{
  "num_hidden_layers": 14,
  "num_key_value_heads": 2,
  "head_dim": 64,
  "norm_place": "pre",
  "init": "trunc",
  "init_std_qkv": 0.0358,
  "init_std_up": 0.0358,
  "learning_rate": 0.000973
}
MLP neurons of a small language model. Each row is named by its layer, matrix (gate and up: input weights) and neuron, and shows model dimensions 96-223. Each number is 500 + 40 x the weight over its row's rms, rounded and kept within 0 to 999. Numbers have three digits each. A neuron's up and down rows have the sign that makes its largest values positive.
After each neuron's rows, "fires in" lists the words (lower case) most often at its 100 highest values on Wikipedia text that the model never trained on.

L11.gate522:484517493460554491537525493456500525584530573538486518443585518450528521445491456431542450485449447447476545505523558470431445472471528499494472386485483582500488543518567502528502531522458479502581523511512472412442520535437482446472514448451506519512576512512419487558479523556537414454552577466491538463528536552534503521513519540522464486516470483469449507570462515527497477479493
L11.up522:505514514489557446549552444473504472584453560492513453515514567468541557507484527420508544420461477519462499527480515483503492524424488398427562504456535532478546479567522484440581543493514485471552575427436543492462558575450501520465537469466527511545540464486444424493477462620480516500532570503526513483530513468521484502507585516507480541502501530540497473500506585546503533495457
fires in: "her", "a", "them", "themselves", "their", "it"

L2.gate287:495547534575510541511466504420487528475543470516537426494454430454514531470522475498544495535493485456490514497499481461496564514535486522445512429463559476523447488488485509503491453522473537518554546430490448457447594535452427434500499471503590519375485530534526589528563481532516446492497487482526519464540585429516445514523494507470516450398467528461504497492432470563503481494492
L2.up287:509549462400509465511489490479545541474452533453508595472500513489450381508475475451507434505526413541495468505480547512481546466465503499528440462490489515514461465562539493509460472507573531445461501494506502467482542469473513533464554538518487564531507577518522391479557501461476549462518518516434529465452532596496459413547510492511550539544529511442505450436553511466489514562517
fires in: "it", "there", "votes", "enemy", "life"

L2.gate601:514468541477444481494544434487518530533527453407499498500501419488505494453475501453553529459547477502417527517473466512546464506531511533459509489475486388567504559546435517458508470474523548503455488481496453526534482519514480537543510521498548497479531509540542510512488483528490523470493436503490470546490513521509438588480444463558457509463533471487462445513532520419528480519438
L2.up601:484511538541489452555510546480503527459569460496465402487446491457511517468490531471561626494568537493521490468518505507516504522500552491504501516593516515545588503506540534550506467484510449504440413435518533487510590492498535515436490444431509518435451483458482560566426503487483515495492526511472437465450493513485463447505492450394467487475547494447504505490483500474464547438491
fires in: "two", "three", "five", "seven", "nine", "four"

L2.gate352:541551513566547541527553435504502483518504547483553510544489572467504558481436557496538447495483455547484483470569566495478472501500553474449447523451557500455539491491469539555532481541558466508478456504403530504473444497484585503427475445434578463496507466592520453496465526523457492490499576476547537543514511491453530508510472510505582519495540474603430465558505501512407476431516
L2.up352:466510564552533452538487442535507565501551539555498537515505449546481586507539597536525508515581509413496503529521573434494480459472519491524452542514491491464507543474479515527486538492411551448430458482515478529444543518532537476540569478498481529532578572502538482565473460533480567519577488512486553457516453550494470443543550450533520505448438463544540533466524498450559492494445
fires in: "of", "kim", "parents", "yakima"

L7.gate116:476482581515480471478477397457519490433500467471486460496494529517374497449453481509488554437473492512469492493511482448487485515571533495536516412488477503547556549465491515460500510548566487489436577509503464522457506437452431447486541572462505543500487551439511562544427484480526443516558499538438439521450482448498525520482495562534453465453477507409521488511557477527504464463422
L7.up116:458501493512519518474491509483469463535455454437553536513515460411502433513491507546484455479572488504483425508481520517515511490511554575443500530515467575481452553547542500608460489499509509552442485512462472543540434421506431476512547486541503481569487464518484538475560490472464505488461512493512571591525542449459481525473500534533502532537521473537440414555477522444504514454493
fires in: "both", "two", "three", "eight", "fourth"

L2.gate391:469445480495436477539574541483480441489501531478494437497569394544511547486521561507530491473528497489501553514461473550518554497518468491494496521453470500462425414522501511476490527519482523440493556494515464494515490541480460377455515490456444482573497556518526557517515414492466502465534451485524468598451507524537490489468570469445508454538555495526534421487437448592549522444467
L2.up391:462508536489548463460577486476561478551513568495545477539474501489520520495459534505455526477514509532487497523447460566506528476535490510455438528450495452540520561493469530447514468479530499449566472536476507482513451464501497448534517504436530578530523439517501557418430522501510462488566509436467465476569451490508592509530428519483544495463513509622482457519472515532530452473522
fires in: "up", "down", "lost", "upon", "along", "upper"

L2.gate649:470517540496555475516455572493534413456478502556474516507481453496437494499467473477432492444428453536459436482470457479497527562527454544422534448576474487466552499515516502477492422512513508418509520535528479501541433498511472458537456520562485492512553563525516531498475477529502550536512461479496519475520543532516477462539569616515585521450431508520510445525506453528478459477515
L2.up649:534513468444557433496497441465468513455524503471572530480513488463476528480593501531544526539496511535449517526488614447545483472473513528508505559415412408564529469446484445478517487504518573515443539472505427507472520545500524551497557469451515553509458480538486567447520463552460504488553489540503500506573553501501509576503420498591502505466496421479536508447477544530539526507464
fires in: "they", "can", "would"

L10.gate35:484511520520542413503480498484557565538527520528459503451497441457474397480434505496535535438448478477519537540520536424496485524533570541545544458471419445548522560576494526566426463533511467553540585495522537467527518518419435525452478514501494618529509526458504503565428529550470552496498485425484484438522467479545538468473523556494476516478460463547437563455498441549440414487502
L10.up35:563489471488433533532441559532528541433508478563430565519495460518539481526532556498433488557473500454415492517546524430446478486465497543512481443530541552520500529456464453458477504511519515510552446433418463517459527557515507513514517527474524552499471523467484543515507533464554449431494536480523517487631482529503471466496518567507503467559505535457486475479503465512475482512521
fires in: "was", "it", "i"

L2.gate139:550536455520463478536582476459487468521554497470455475506528463518549555458479513503548499572466513552473555513447439513474522552486568516496500541553529557476490552498498482535515511510548494517519488503519516483523479530504518426495432505438544453531530537484485546455401460429481556478553503403474495479562501479541510531543483479518545508517528532523519490525535489499504483506501
L2.up139:539507505456465472526547419532545444529560461490466463502459500493571577534478471528518516538537466514471497523449496518529494489424511482475508542510478483473525482481513520519508529489537494462482512570527552519538503521545538428581447531525537493468452513457525561412498448461506559516566453445423503511509452475555517514443437436520461537517506607572478498495541592548504504512544
fires in: "to", "planned", "stopped", "advanced", "ended"

L7.gate428:565457573420545522527482562489522443460544523536497537476498529470538464502493492500442484562500491520477472463523485458433510526491454529486530506425443497550528536514465472559465494529425498482575562550494467563499485513515487508500403473568478514543553436567483482496521515587464506497503487497423516440493518486534508433507504505500498531418438448462528499559546483509459476497456
L7.up428:517480484548489483493494467483569482453511465449456564422488541546520455499513521394547492502407584440441469504500471497550547486589479467521509472560478592534517521479574468538528478465492501551479567524512467478519511501480472535421531598471475463455535542565472519543515405482467483542422545503489612472546504516478476487433489489496480471450491492517474524550523538470502545547546
fires in: "they", "not", "their", "team", "t", "competed"